{"d_mlp": 640, "rope_base": 10000.0, "beta1": 0.9, "grad_clip": 2.0, "final_lr_fraction": 0.0, "batch_tokens": 8192}
MLP neurons of a small language model. Each row is named by its layer, matrix (gate and up: input weights; down: output weights) and neuron, and shows model dimensions 32-159. Each number is 200 + 40 x the weight over its row's rms, rounded and kept within 0 to 999. A neuron's up and down rows have the sign that makes its largest values positive.
After each neuron's rows, "fires before" lists the tokens most often just after its 100 highest values on Wikipedia text that the model never trained on; "fires on" lists the tokens most often at its 100 highest values on Wikipedia text that the model never trained on. A number after a token or word is its count.

L7.gate531,177,237,300,267,174,221,188,190,204,144,211,158,239,188,182,133,222,170,179,177,149,118,181,190,189,241,117,194,226,172,179,149,202,197,192,213,227,189,180,151,238,306,236,182,253,263,237,214,235,236,182,169,214,214,211,269,195,184,229,205,201,231,184,279,212,192,212,210,224,240,228,208,252,228,208,274,178,127,153,241,190,161,200,186,181,163,210,278,198,158,201,267,157,169,256,158,207,288,215,208,204,210,270,185,240,177,188,247,212,208,133,225,186,223,228,111,213,173,199,190,189,233,214,223,120,180,224,231
L7.up531,189,238,123,227,198,229,164,125,223,218,232,244,189,181,192,208,205,143,231,233,231,210,218,224,144,204,145,248,266,185,241,196,146,221,169,178,213,213,250,228,137,180,220,176,152,141,214,210,201,143,132,187,208,192,95,204,206,211,181,193,234,192,157,177,220,83,202,243,258,227,164,237,222,205,192,161,180,261,159,202,201,255,212,211,240,267,182,165,179,214,151,187,210,197,227,191,206,220,121,146,263,179,214,201,138,192,160,263,164,119,134,195,178,218,167,217,178,175,176,128,125,201,165,240,205,185,200,140
L7.down531,245,209,237,209,135,195,109,275,192,183,161,108,213,268,203,216,208,151,201,162,281,164,136,177,229,206,323,233,175,202,228,234,132,210,217,240,212,218,179,191,261,239,246,197,177,98,211,236,211,203,185,207,209,272,222,184,235,219,260,127,204,196,214,130,185,246,159,185,126,243,187,205,195,109,240,234,213,167,165,261,195,222,218,226,221,204,207,244,202,188,159,227,206,141,148,219,229,206,186,245,155,185,178,209,164,138,186,267,138,174,162,266,246,139,129,192,202,174,156,151,203,216,259,247,206,175,166,177
fires before: "\n" 95
fires on: "==" 45, "===" 39, " ==" 7, "====" 4

L3.gate417,212,178,241,219,178,191,157,244,229,185,220,152,167,137,191,230,164,218,179,266,283,116,184,177,210,212,165,209,179,200,170,201,156,284,185,198,180,207,244,125,222,247,156,179,134,258,163,205,201,202,182,210,297,225,209,218,199,167,166,203,195,240,241,222,221,241,211,247,265,192,169,192,220,191,216,142,177,171,199,201,193,156,143,177,156,168,186,149,158,285,229,170,176,189,174,244,221,207,168,219,124,188,145,165,152,187,193,229,230,184,229,143,223,234,186,171,148,205,243,82,169,146,216,123,160,177,234,159
L3.up417,207,164,208,208,215,215,149,213,251,247,267,217,217,234,176,200,192,275,239,166,181,159,228,232,228,249,85,231,280,209,166,172,156,148,218,219,169,161,173,114,235,136,133,203,107,137,164,187,122,259,252,169,226,183,228,147,198,236,256,162,260,205,239,194,249,178,173,243,168,247,171,256,188,214,223,214,181,212,147,238,99,221,187,170,243,117,150,227,207,235,184,228,215,152,182,171,192,180,185,208,232,135,202,172,181,177,239,170,199,153,208,228,228,189,210,221,121,214,164,194,178,142,158,164,170,189,124,145
L3.down417,272,174,202,211,253,190,267,134,169,186,232,162,230,220,175,197,224,246,227,228,293,194,154,200,318,278,158,250,122,202,191,200,133,226,203,233,195,215,182,253,196,166,254,165,134,186,258,183,204,187,129,212,248,209,261,253,193,236,194,185,115,202,171,210,243,152,274,223,198,180,238,176,167,103,192,202,170,238,207,218,189,220,206,169,226,190,224,196,231,171,138,205,248,175,114,174,203,247,168,204,235,228,167,212,278,188,189,196,268,188,222,170,167,173,177,235,163,141,176,210,263,113,256,175,217,204,195,234
fires before: "er" 13, "le" 10, "or" 9, "i" 8, "lo" 7, "ic" 6
fires on: "mp" 82, "per" 17

L8.gate319,169,211,208,193,158,164,194,245,181,239,218,169,216,212,233,173,299,196,201,237,155,170,252,181,268,235,169,233,185,225,198,224,160,209,266,206,198,158,238,213,227,198,203,156,228,166,187,212,207,228,241,245,167,165,142,259,202,144,165,193,202,271,237,282,224,193,282,147,184,224,178,169,244,161,206,121,203,175,215,149,209,196,213,209,245,193,225,167,188,169,190,249,138,264,287,133,159,193,169,137,217,251,138,155,118,280,239,145,196,166,139,242,203,245,190,161,253,183,260,182,192,163,239,206,161,260,291,169
L8.up319,232,286,132,202,250,157,201,233,236,199,154,206,212,243,165,216,128,168,180,189,141,208,187,122,200,151,251,262,217,168,134,263,161,205,195,161,116,193,212,254,196,200,219,171,180,234,157,185,126,173,286,236,78,296,198,188,227,224,215,102,202,153,221,233,180,226,104,159,215,284,193,253,213,167,179,287,191,207,227,155,183,151,197,231,236,188,251,170,176,209,188,283,208,225,147,187,190,150,242,233,177,183,224,225,180,186,168,160,142,204,227,229,247,189,151,230,172,224,186,261,224,199,190,177,184,177,278,188
L8.down319,166,199,143,193,206,218,185,209,225,236,273,232,223,187,212,164,203,193,178,249,168,264,112,156,245,137,237,165,205,226,163,283,257,223,235,183,135,246,186,248,290,158,207,209,179,166,160,271,200,197,189,153,224,144,223,193,242,149,173,243,115,189,267,242,201,230,184,185,237,204,197,202,188,197,185,160,190,180,179,210,174,238,222,214,241,186,165,159,247,181,158,118,173,179,215,228,216,176,200,176,120,179,178,219,224,253,164,149,123,303,196,172,220,245,171,194,280,168,149,170,274,262,198,264,224,187,204,150
fires before: " the" 23, " in" 12, " his" 6, " a" 5, " to" 4
fires on: "ed" 77, "s" 10, "d" 4

L10.gate384,225,161,203,300,185,180,212,245,163,259,170,190,185,153,241,216,182,160,297,182,188,181,229,192,118,193,224,155,207,199,260,227,171,163,226,172,239,255,185,117,249,157,190,139,194,202,260,182,154,153,231,163,151,189,152,219,227,182,248,225,145,244,199,196,193,216,239,121,276,206,142,249,203,184,192,203,306,190,175,307,256,161,255,171,230,187,232,220,257,191,204,238,174,173,233,183,113,175,168,175,173,166,134,193,196,168,195,191,197,228,207,194,157,176,198,159,223,233,201,175,182,154,195,111,186,80,265,289
L10.up384,163,164,235,293,188,245,217,230,172,202,191,209,206,178,176,249,158,201,212,179,225,205,156,215,184,294,300,170,174,188,215,213,176,181,222,263,231,135,180,78,218,145,187,203,220,204,238,202,173,204,248,214,177,215,188,184,244,258,311,250,203,211,140,284,198,169,156,133,253,194,153,285,173,206,187,204,201,160,257,251,216,178,220,236,228,111,168,244,245,171,157,261,186,123,251,179,127,154,230,192,185,135,209,207,217,153,198,194,221,156,217,187,144,227,175,176,187,144,165,167,169,276,263,193,177,144,189,214
L10.down384,199,103,220,182,209,193,267,177,268,188,237,203,182,241,184,232,193,257,159,179,271,201,197,156,214,245,193,181,147,309,199,176,166,194,245,204,174,240,204,183,177,192,181,220,188,193,232,262,173,195,216,150,243,245,198,97,219,169,126,223,211,250,149,259,177,131,168,212,166,204,187,205,120,132,224,198,225,234,193,159,249,219,236,206,141,229,197,242,127,159,136,159,216,211,236,212,249,169,163,221,212,150,205,145,161,233,205,154,212,223,200,206,238,269,158,168,209,219,211,184,200,176,156,98,259,211,223,217
fires before: "et" 20, "le" 12, "an" 7, "ro" 6, "e" 5, "or" 5
fires on: " comp" 50, " imp" 24, "th" 7, " Comp" 6, "mp" 4

L4.gate631,118,188,218,193,201,166,158,192,257,223,289,231,217,214,203,143,253,185,153,171,213,166,210,217,199,178,178,230,218,222,193,197,181,211,267,199,263,146,192,188,294,184,214,174,227,191,224,222,202,154,202,192,136,128,158,196,164,226,171,191,195,184,209,128,191,95,144,223,229,259,239,249,173,139,250,119,214,174,214,189,204,213,245,228,219,199,170,187,188,205,278,305,168,243,195,201,196,200,180,186,205,295,150,143,195,162,122,244,240,148,117,207,230,185,228,225,209,287,177,204,236,237,236,225,128,205,253,145
L4.up631,180,144,157,212,150,238,250,227,224,187,251,208,232,221,202,195,234,163,214,216,182,189,193,190,186,208,235,160,192,268,287,112,187,215,203,251,212,181,239,138,201,204,206,179,177,245,244,179,195,262,161,189,208,279,167,194,137,190,167,196,220,255,152,183,178,302,221,146,70,197,219,195,142,142,170,174,191,182,209,228,211,214,185,261,168,145,199,238,160,182,196,188,212,232,189,197,82,195,250,189,191,254,194,255,167,201,213,165,116,157,179,249,236,153,290,273,163,189,142,151,222,239,206,208,227,247,166,144
L4.down631,206,207,211,79,176,167,219,187,234,202,142,224,207,166,235,179,175,108,231,215,176,150,188,171,234,216,200,193,219,124,264,100,210,248,228,146,182,206,224,216,190,201,262,185,186,193,176,254,197,188,123,183,259,160,197,157,170,207,168,183,169,173,189,224,251,211,210,246,174,209,207,185,206,159,162,200,270,224,181,208,249,208,218,228,292,234,137,195,206,186,211,232,243,201,130,166,113,195,245,271,182,225,218,254,181,269,218,204,269,236,207,264,233,262,173,129,179,222,238,134,178,188,208,175,187,287,193,216
fires before: "," 38, "." 19, " he" 6, " the" 4, "–" 4, " and" 4
fires on: " 2015" 18, " 2022" 12, " 2008" 11, ";" 9, "," 9, " 2017" 7

L9.gate398,160,143,175,178,189,161,157,198,221,194,210,184,230,262,185,166,195,159,231,213,205,199,297,205,220,200,230,213,163,192,352,219,180,171,162,145,163,226,239,162,203,110,144,216,237,169,234,181,105,192,184,238,152,148,243,241,112,125,202,118,208,216,217,153,172,156,200,218,266,190,201,177,228,261,213,145,212,166,230,164,255,191,175,218,242,201,149,175,199,176,177,162,184,163,156,243,165,210,249,258,199,259,186,171,173,163,212,270,216,187,171,247,250,157,190,185,145,236,157,184,214,211,161,190,182,183,220,146
L9.up398,219,255,229,215,199,198,257,164,146,165,201,213,208,196,254,238,288,265,237,204,217,228,221,190,163,123,249,217,201,294,174,172,172,257,270,173,252,175,241,225,204,192,256,166,233,254,198,219,248,246,174,166,190,188,219,189,243,253,169,200,156,219,259,247,234,251,196,162,176,197,248,148,114,130,152,203,152,229,201,246,264,166,209,205,168,265,152,192,214,184,196,256,153,282,220,200,134,219,196,191,214,214,215,210,246,247,167,265,215,176,135,207,195,209,232,176,241,250,207,190,195,236,196,231,237,211,197,182
L9.down398,135,139,163,151,178,210,213,174,166,206,235,187,158,176,175,186,208,160,176,153,177,168,251,177,251,164,206,211,180,152,191,224,215,270,198,131,221,243,278,190,210,222,189,179,226,215,235,175,200,230,133,124,132,229,164,163,205,203,160,220,154,177,146,178,209,214,219,175,225,231,237,171,199,173,173,150,193,239,213,254,239,181,227,131,206,193,145,199,215,258,211,180,221,171,175,146,167,228,228,291,170,164,141,170,135,221,195,194,224,157,215,292,162,176,227,196,208,282,190,116,232,214,197,226,129,202,235,217
fires before: "s" 57, " and" 5, "." 4, " in" 4
fires on: "'" 69, ")" 20, ")," 4, "\"" 4

L4.gate479,213,183,206,207,187,271,226,149,213,213,211,197,220,244,163,222,198,153,212,195,159,240,256,207,201,158,154,246,227,157,217,101,110,190,251,103,188,325,255,188,172,222,202,176,241,200,263,241,202,213,189,231,209,172,167,193,203,175,176,210,207,111,198,261,187,129,194,170,154,192,263,185,245,203,177,255,187,176,184,218,131,310,225,170,236,175,166,189,189,132,217,228,151,287,251,230,159,233,206,204,219,234,221,193,137,222,235,225,150,253,208,161,193,200,226,245,188,134,231,213,197,198,142,160,163,166,229,144
L4.up479,176,193,292,319,243,220,225,203,176,278,258,209,189,206,179,159,172,228,248,284,157,229,221,207,231,109,204,200,168,241,211,166,180,171,314,232,219,133,217,218,255,192,178,212,245,176,146,245,134,222,186,161,225,174,180,228,173,174,206,249,179,154,218,177,224,229,156,254,229,223,194,216,173,226,202,128,195,216,281,173,186,290,222,218,198,141,261,227,177,135,157,249,273,209,240,179,194,196,184,230,212,211,202,184,171,178,208,248,225,250,91,240,127,193,221,253,171,206,141,191,196,273,260,218,162,200,143,168
L4.down479,244,175,207,248,181,201,183,127,235,183,220,218,193,194,175,290,245,208,166,190,210,162,180,216,212,242,143,195,169,209,166,179,245,170,282,151,191,232,212,173,237,215,233,233,266,217,153,248,210,232,127,209,169,179,147,174,267,145,203,203,164,126,150,183,232,137,174,238,230,117,240,259,240,171,157,229,201,176,249,239,142,225,216,187,189,148,213,155,128,186,155,255,179,172,180,289,168,256,205,239,221,96,206,217,139,192,171,221,172,289,178,216,162,241,266,238,233,160,180,156,216,201,191,136,179,205,234,236
fires before: "\n" 100
fires on: "===" 92, "====" 8

L9.gate336,193,175,206,205,199,218,177,264,135,233,219,204,200,282,199,224,281,161,180,180,246,192,244,221,197,161,149,252,180,164,241,209,253,209,158,124,184,169,190,125,198,195,184,146,154,193,261,212,199,239,192,300,120,203,187,203,149,214,166,127,107,149,160,187,229,240,188,210,220,274,248,181,240,222,164,175,210,216,221,210,202,195,185,234,198,261,206,191,141,175,198,161,134,265,190,174,194,278,174,253,196,168,151,191,134,176,171,242,138,183,185,227,233,238,175,188,138,199,153,195,276,170,174,251,161,152,164,193
L9.up336,172,186,181,153,243,116,224,197,203,137,193,188,212,178,254,256,191,194,215,185,221,184,149,206,157,146,144,107,224,174,235,175,181,176,213,207,231,189,239,153,161,197,224,186,202,176,284,176,266,298,204,192,200,182,164,235,227,208,182,173,88,207,209,183,159,205,126,250,267,232,284,188,174,156,199,190,212,224,192,194,297,157,247,133,262,186,187,243,214,185,178,194,181,154,213,81,151,226,178,260,241,246,192,165,153,256,232,152,219,123,224,163,162,250,241,246,217,155,167,156,174,256,260,256,230,162,185,234
L9.down336,164,222,241,182,260,244,272,224,162,213,234,270,183,155,265,175,213,190,197,102,227,193,223,146,253,279,238,272,214,187,181,179,168,257,171,295,173,202,228,252,211,195,221,173,190,194,249,173,175,255,247,172,204,206,196,200,224,246,151,248,203,139,177,134,163,163,168,281,158,239,240,205,216,156,258,278,147,245,197,153,171,245,239,264,163,239,221,155,171,265,278,262,216,173,210,216,127,182,255,207,159,164,153,222,229,177,200,144,158,243,218,235,197,154,197,217,195,288,248,205,198,202,220,204,223,239,215,155
fires before: "." 22, "," 15, " by" 7, " and" 6, " in" 4
fires on: "\"" 93

L4.gate186,220,214,226,162,194,193,198,254,122,247,154,235,182,204,225,247,187,222,185,199,189,236,241,187,148,152,250,223,195,241,269,148,200,240,210,173,127,210,240,239,282,174,233,144,183,185,159,138,238,260,184,223,123,164,175,265,191,208,225,195,189,244,226,217,134,139,203,86,249,220,242,265,251,260,158,163,181,132,233,249,179,244,193,223,141,142,243,128,193,208,250,181,181,231,188,204,218,261,217,168,203,165,160,198,166,215,247,173,138,223,149,244,154,187,241,184,185,262,236,180,215,186,242,141,192,195,229,122
L4.up186,169,246,193,236,210,189,240,257,181,196,161,194,122,205,182,248,221,192,264,162,244,221,188,213,221,150,209,218,255,228,200,200,258,268,171,217,188,110,223,221,166,225,238,191,140,136,177,223,283,236,205,271,171,146,269,254,209,284,172,185,209,265,254,221,101,161,218,212,222,207,152,264,268,289,207,214,194,211,218,195,222,221,200,188,162,209,139,87,249,221,241,161,200,204,195,170,192,213,226,157,247,180,205,170,254,202,157,141,162,184,224,180,198,158,180,228,304,229,212,214,202,220,215,184,219,204,185,165
L4.down186,225,215,217,170,230,206,177,213,223,148,151,182,92,182,195,197,211,163,207,189,151,219,177,205,168,210,225,176,237,174,161,167,260,245,205,226,189,104,232,228,70,241,211,195,187,162,204,153,256,227,245,239,227,164,265,210,213,245,170,244,187,191,207,152,193,192,184,153,163,217,136,217,154,293,238,278,195,232,225,192,221,213,235,209,217,226,142,118,225,197,224,191,240,211,257,201,164,248,131,204,228,162,191,232,275,218,180,205,262,149,212,188,210,154,196,264,303,196,144,200,170,225,216,210,246,172,156,205
fires before: " in" 16, " by" 10, " on" 8, " for" 8, " as" 7, " to" 7
fires on: "ed" 27, " released" 13, " used" 10, "ized" 7, " held" 6, " built" 6

L3.gate242,196,204,247,142,167,187,125,213,240,254,198,194,180,183,268,234,198,198,185,126,175,106,190,177,177,153,157,181,233,140,197,199,150,81,214,186,209,245,187,239,196,161,236,260,194,153,219,215,180,126,198,212,142,102,172,165,207,173,238,248,174,226,209,231,270,183,238,220,161,192,163,197,174,168,242,143,187,211,148,182,221,226,209,177,177,262,240,161,188,134,187,267,227,210,252,216,190,209,212,219,245,205,180,218,157,211,172,180,90,161,227,219,193,179,228,186,243,184,280,183,223,234,204,144,180,135,168,183
L3.up242,179,150,230,160,210,243,211,113,187,274,234,248,221,159,225,215,180,250,187,144,179,141,204,190,171,111,261,203,224,93,185,136,198,156,178,192,210,263,211,167,185,114,207,158,179,163,212,191,198,159,194,153,148,167,186,191,218,239,210,199,201,154,213,205,284,261,220,272,215,209,147,185,220,152,263,241,222,194,198,241,233,220,171,213,212,201,208,160,224,145,202,192,232,165,173,202,231,248,192,199,245,159,240,249,219,149,154,208,211,267,212,177,243,151,297,237,214,236,210,212,241,213,233,153,225,254,160,165
L3.down242,218,123,160,251,219,209,225,220,210,197,241,215,137,196,163,162,168,196,250,187,192,199,226,170,220,131,256,213,215,190,238,173,124,209,156,129,193,245,169,165,149,214,145,260,242,218,168,223,144,239,206,132,140,254,189,150,231,187,175,246,243,228,156,185,247,270,224,176,150,211,173,188,177,196,236,191,144,139,279,196,167,143,168,214,227,351,186,191,178,166,209,236,147,205,203,248,169,216,152,236,209,179,228,194,167,241,184,185,110,202,144,162,217,174,282,225,151,196,201,259,198,183,207,222,182,152,204,195
fires before: "s" 46, "\n" 6, " f" 5, "1" 5
fires on: "'" 65, " $" 14, "ee" 13, "ard" 5

L4.gate381,236,209,248,165,314,189,123,196,178,258,230,177,201,205,229,186,217,182,158,219,164,133,234,195,160,213,97,220,273,189,196,262,224,220,204,273,190,186,197,193,200,200,200,216,300,239,235,229,222,152,192,320,165,136,158,198,142,146,193,220,157,203,144,224,149,165,202,245,227,203,228,244,241,186,203,194,199,241,259,254,218,193,178,132,224,177,203,208,156,188,173,236,249,237,178,182,180,200,105,227,209,239,202,117,197,192,171,205,157,162,176,214,217,244,223,141,171,207,120,209,220,207,184,236,109,191,200,144
L4.up381,177,137,276,161,215,179,151,198,204,162,213,221,226,207,154,214,217,183,174,204,141,108,156,191,151,112,161,278,127,184,161,173,203,147,164,134,205,87,224,177,227,214,165,144,221,215,163,160,221,221,243,148,207,167,160,211,225,155,191,171,225,158,235,173,215,171,251,240,204,205,150,179,233,230,85,190,223,300,200,237,279,238,217,118,183,209,150,247,179,197,283,234,246,250,208,240,176,217,206,148,192,179,191,162,227,168,188,216,148,296,178,146,189,223,251,230,165,176,196,217,199,261,154,209,197,181,185,187
L4.down381,138,179,275,205,151,138,284,156,210,171,213,232,205,194,227,176,285,162,156,137,221,236,198,212,157,208,242,240,115,177,200,165,240,213,216,201,240,216,230,163,241,218,185,177,187,170,226,195,189,250,233,176,228,130,195,146,229,226,234,183,181,204,193,145,256,192,231,193,223,219,194,186,270,173,224,271,140,236,100,177,268,210,248,216,193,267,223,212,192,187,274,127,161,177,190,203,182,303,261,237,204,207,156,145,189,124,184,198,144,270,209,118,163,166,187,231,250,208,209,252,154,145,112,167,216,254,257,191
fires before: "\n" 93
fires on: "===" 82, "====" 11

L4.gate299,247,207,238,185,230,250,135,176,187,197,222,185,201,270,148,149,185,136,230,219,216,190,182,219,219,148,213,183,222,175,224,193,122,203,205,121,250,245,237,225,236,185,231,134,184,211,234,218,196,168,190,184,163,190,207,162,162,157,162,195,197,243,238,190,151,194,223,226,198,228,274,171,160,144,159,213,169,109,216,260,124,236,152,178,174,219,176,134,203,221,181,244,130,230,193,195,143,182,177,268,203,217,239,166,148,195,233,229,184,217,155,193,152,184,238,228,114,176,141,184,273,227,198,241,93,195,251,177
L4.up299,228,175,256,205,200,253,233,256,222,230,199,250,201,239,193,233,185,230,171,206,154,203,169,240,231,154,180,289,194,206,242,151,233,168,175,236,233,158,214,171,194,152,199,231,243,257,206,186,227,185,196,206,205,182,147,177,201,168,166,251,167,141,141,230,194,200,171,224,223,208,142,219,161,195,195,205,234,209,205,163,239,259,200,251,248,149,306,200,113,221,175,209,227,275,211,94,168,259,200,214,169,214,278,146,173,250,238,175,153,172,135,178,102,197,208,182,177,170,183,161,221,166,185,124,186,280,191,202
L4.down299,219,226,233,207,137,228,173,223,241,125,186,129,192,243,171,237,181,193,218,177,208,199,200,191,174,234,194,127,219,177,192,185,177,298,218,166,166,178,171,178,195,196,224,165,169,249,166,237,189,145,135,236,143,152,178,166,196,197,206,154,211,250,191,191,214,196,168,280,155,194,225,249,239,207,144,274,189,152,264,243,157,165,166,233,221,166,194,162,137,164,153,212,165,183,223,273,207,166,199,255,129,190,217,244,169,195,193,283,223,227,152,243,269,210,229,149,184,239,194,190,152,217,140,104,187,230,256,212
fires before: "\n" 100
fires on: "===" 76, "====" 11, " ==" 7, "==" 6

L4.gate403,166,228,228,216,211,179,265,210,212,231,237,206,223,296,191,177,164,184,178,187,222,241,128,198,174,167,238,160,183,188,209,199,71,193,141,193,235,129,198,176,245,171,209,213,209,179,215,161,156,202,325,190,199,241,229,220,266,222,200,181,212,276,206,222,237,179,152,170,186,230,211,189,188,204,247,199,246,176,196,244,170,231,273,110,174,103,168,284,220,178,201,153,229,170,202,202,183,250,178,228,220,174,241,187,206,154,130,260,228,198,157,221,218,275,244,175,149,149,259,169,201,232,208,194,178,121,192,158
L4.up403,264,180,175,215,162,217,244,248,174,218,209,223,204,223,145,211,219,176,230,235,176,137,202,224,251,293,212,201,231,175,232,242,175,219,163,267,193,249,196,217,186,187,282,243,225,164,214,210,235,200,172,234,226,175,289,199,197,186,189,203,190,192,171,192,156,227,183,220,246,176,151,127,225,207,199,223,185,186,305,187,237,342,199,149,148,282,211,168,201,242,216,150,228,195,290,227,249,203,107,216,221,177,250,209,197,194,237,229,239,239,281,222,223,262,207,262,229,163,298,109,153,173,225,240,183,121,181,187
L4.down403,225,189,240,222,206,248,240,220,136,185,148,130,111,150,209,201,244,185,173,248,146,201,254,256,187,243,223,263,203,215,87,277,191,198,257,169,141,211,260,216,249,257,240,200,236,223,190,212,233,170,141,213,174,172,290,219,172,150,89,194,200,214,238,203,185,210,190,251,193,162,199,206,196,194,226,218,211,273,167,168,162,235,206,219,183,223,204,189,187,162,203,187,167,178,153,217,182,210,197,284,149,176,220,162,213,219,225,125,192,136,209,179,156,178,201,272,204,207,132,252,158,131,212,233,164,267,181,173
fires before: "\n" 50, "-" 21, " " 7
fires on: " =" 53, "\n" 38

L8.gate520,168,213,233,187,155,169,258,227,259,207,186,176,216,215,289,199,212,218,237,219,210,210,208,194,234,226,154,176,206,258,197,195,157,203,208,163,228,164,244,268,241,200,286,141,192,160,252,230,168,209,233,224,159,224,179,223,213,192,252,203,176,188,179,177,126,141,213,211,282,208,205,207,197,209,227,151,215,182,202,248,222,219,116,204,175,243,225,120,190,155,195,212,225,213,212,245,191,202,199,196,183,262,142,201,163,237,222,191,178,265,84,188,123,140,251,236,293,201,199,189,178,171,162,202,241,192,256,218
L8.up520,212,202,220,198,219,180,209,239,154,221,114,138,250,222,190,162,143,261,277,171,182,204,200,132,267,149,195,240,192,243,229,176,153,161,203,180,163,164,251,196,254,193,149,188,190,216,152,223,131,218,196,113,206,260,218,185,161,165,192,157,185,204,184,220,193,204,303,160,251,217,181,131,164,271,185,175,202,155,166,187,212,207,231,286,207,252,142,268,211,163,166,224,125,201,255,220,150,181,173,119,163,196,146,281,145,238,204,221,170,182,144,207,171,210,198,224,178,234,252,157,231,219,179,153,251,217,206,124
L8.down520,158,231,209,243,180,199,207,240,190,212,215,176,161,221,223,219,163,218,244,196,254,175,216,225,162,199,226,200,155,185,289,245,141,179,166,226,145,162,184,231,154,181,207,264,203,229,152,200,216,277,174,168,210,238,180,212,129,196,174,168,250,244,193,212,166,187,290,230,220,156,227,248,218,241,197,238,133,153,159,214,280,184,194,254,223,179,257,209,222,144,176,229,190,188,258,241,67,217,216,137,162,220,236,240,257,231,154,187,207,234,263,220,174,182,141,222,265,174,179,165,139,274,193,151,123,208,105,266
fires before: "ed" 20, " in" 18, "d" 7, "ic" 5
fires on: "d" 48, "ed" 37, "es" 5

L4.gate292,187,195,248,214,186,204,211,226,214,218,211,241,265,196,240,159,187,200,259,181,183,160,185,212,156,267,263,210,157,248,188,201,223,226,255,181,198,88,185,157,257,278,215,246,260,257,270,195,190,166,166,183,164,178,209,204,163,169,185,196,187,164,249,214,187,175,76,255,147,242,267,157,181,172,217,215,232,193,192,275,100,190,242,160,208,197,186,241,216,171,259,186,173,177,202,244,171,145,212,166,197,309,164,179,254,154,183,183,247,133,162,194,230,258,163,247,151,214,157,191,249,217,222,171,180,184,300,127
L4.up292,292,219,221,225,171,200,233,212,162,221,198,209,271,197,208,285,153,240,241,214,257,199,161,183,163,240,222,134,159,214,157,210,253,177,241,228,102,197,271,271,218,262,250,210,225,243,164,181,234,179,192,227,228,132,214,128,165,118,221,174,182,145,165,188,210,264,218,269,157,163,227,155,215,210,215,197,174,153,259,205,166,202,191,247,176,214,212,169,254,126,168,152,133,159,184,228,221,173,227,212,201,147,172,208,204,226,245,202,178,195,210,189,211,239,113,296,200,162,206,152,134,223,180,258,248,140,181,172
L4.down292,168,218,152,229,322,243,226,231,161,219,187,149,188,191,211,262,224,205,265,266,220,225,116,238,138,219,224,171,147,275,148,238,240,252,213,193,199,214,221,255,228,207,160,171,238,273,183,207,264,184,201,279,229,195,252,234,214,199,118,169,180,215,185,286,188,203,228,264,184,232,228,212,178,190,204,212,181,206,188,184,201,229,267,215,187,216,101,160,249,157,168,109,171,194,167,251,205,228,202,230,222,127,200,151,246,119,171,189,153,186,153,168,189,217,157,177,160,208,150,174,192,143,181,240,164,265,157,157
fires before: "\n" 51, " " 5, " 19" 4
fires on: " =" 65, ";" 12, " –" 4, "ward" 4

L8.gate257,218,153,213,206,137,243,238,215,216,260,238,106,250,214,205,220,219,194,200,155,244,179,209,248,123,209,227,226,218,188,206,150,177,201,250,178,211,144,242,214,255,228,212,167,236,220,243,299,137,228,150,223,161,125,229,210,163,175,200,263,142,200,173,256,169,157,161,201,233,201,235,193,253,190,195,179,164,233,147,257,173,229,234,230,213,133,273,164,240,126,213,228,228,222,243,180,197,211,214,149,217,187,239,148,158,207,231,176,120,161,182,176,195,218,168,208,218,250,186,193,194,188,219,177,119,199,251,178
L8.up257,189,297,175,206,205,201,208,158,178,152,284,166,182,245,208,160,139,252,231,273,244,230,171,212,273,160,197,207,262,238,141,192,289,202,180,195,166,226,192,266,206,180,248,163,168,213,268,172,257,156,232,219,156,231,242,282,187,196,203,214,285,244,121,192,184,175,141,227,190,216,235,219,233,200,165,247,185,195,172,199,199,162,191,243,181,203,163,230,141,238,275,215,129,180,251,218,243,139,175,157,240,181,199,193,258,147,166,162,201,155,144,204,174,237,144,174,189,170,179,194,201,238,164,246,269,178,184,126
L8.down257,216,195,239,166,242,181,168,201,212,181,188,246,169,237,195,189,220,120,153,105,177,210,130,174,219,196,158,199,204,166,184,247,197,199,224,278,239,204,186,187,225,160,207,255,150,196,218,127,216,193,248,202,135,187,216,186,230,237,207,202,174,207,244,232,162,127,261,129,131,243,141,185,156,245,214,222,97,199,130,201,248,224,224,160,120,264,200,127,245,186,200,198,194,188,190,168,211,183,214,320,264,195,230,170,158,242,222,232,202,146,222,133,198,227,207,244,150,185,225,173,249,203,201,222,175,262,190,192
fires before: "\n" 65
fires on: "==" 29, " ==" 19, "===" 12, " |" 8, "," 5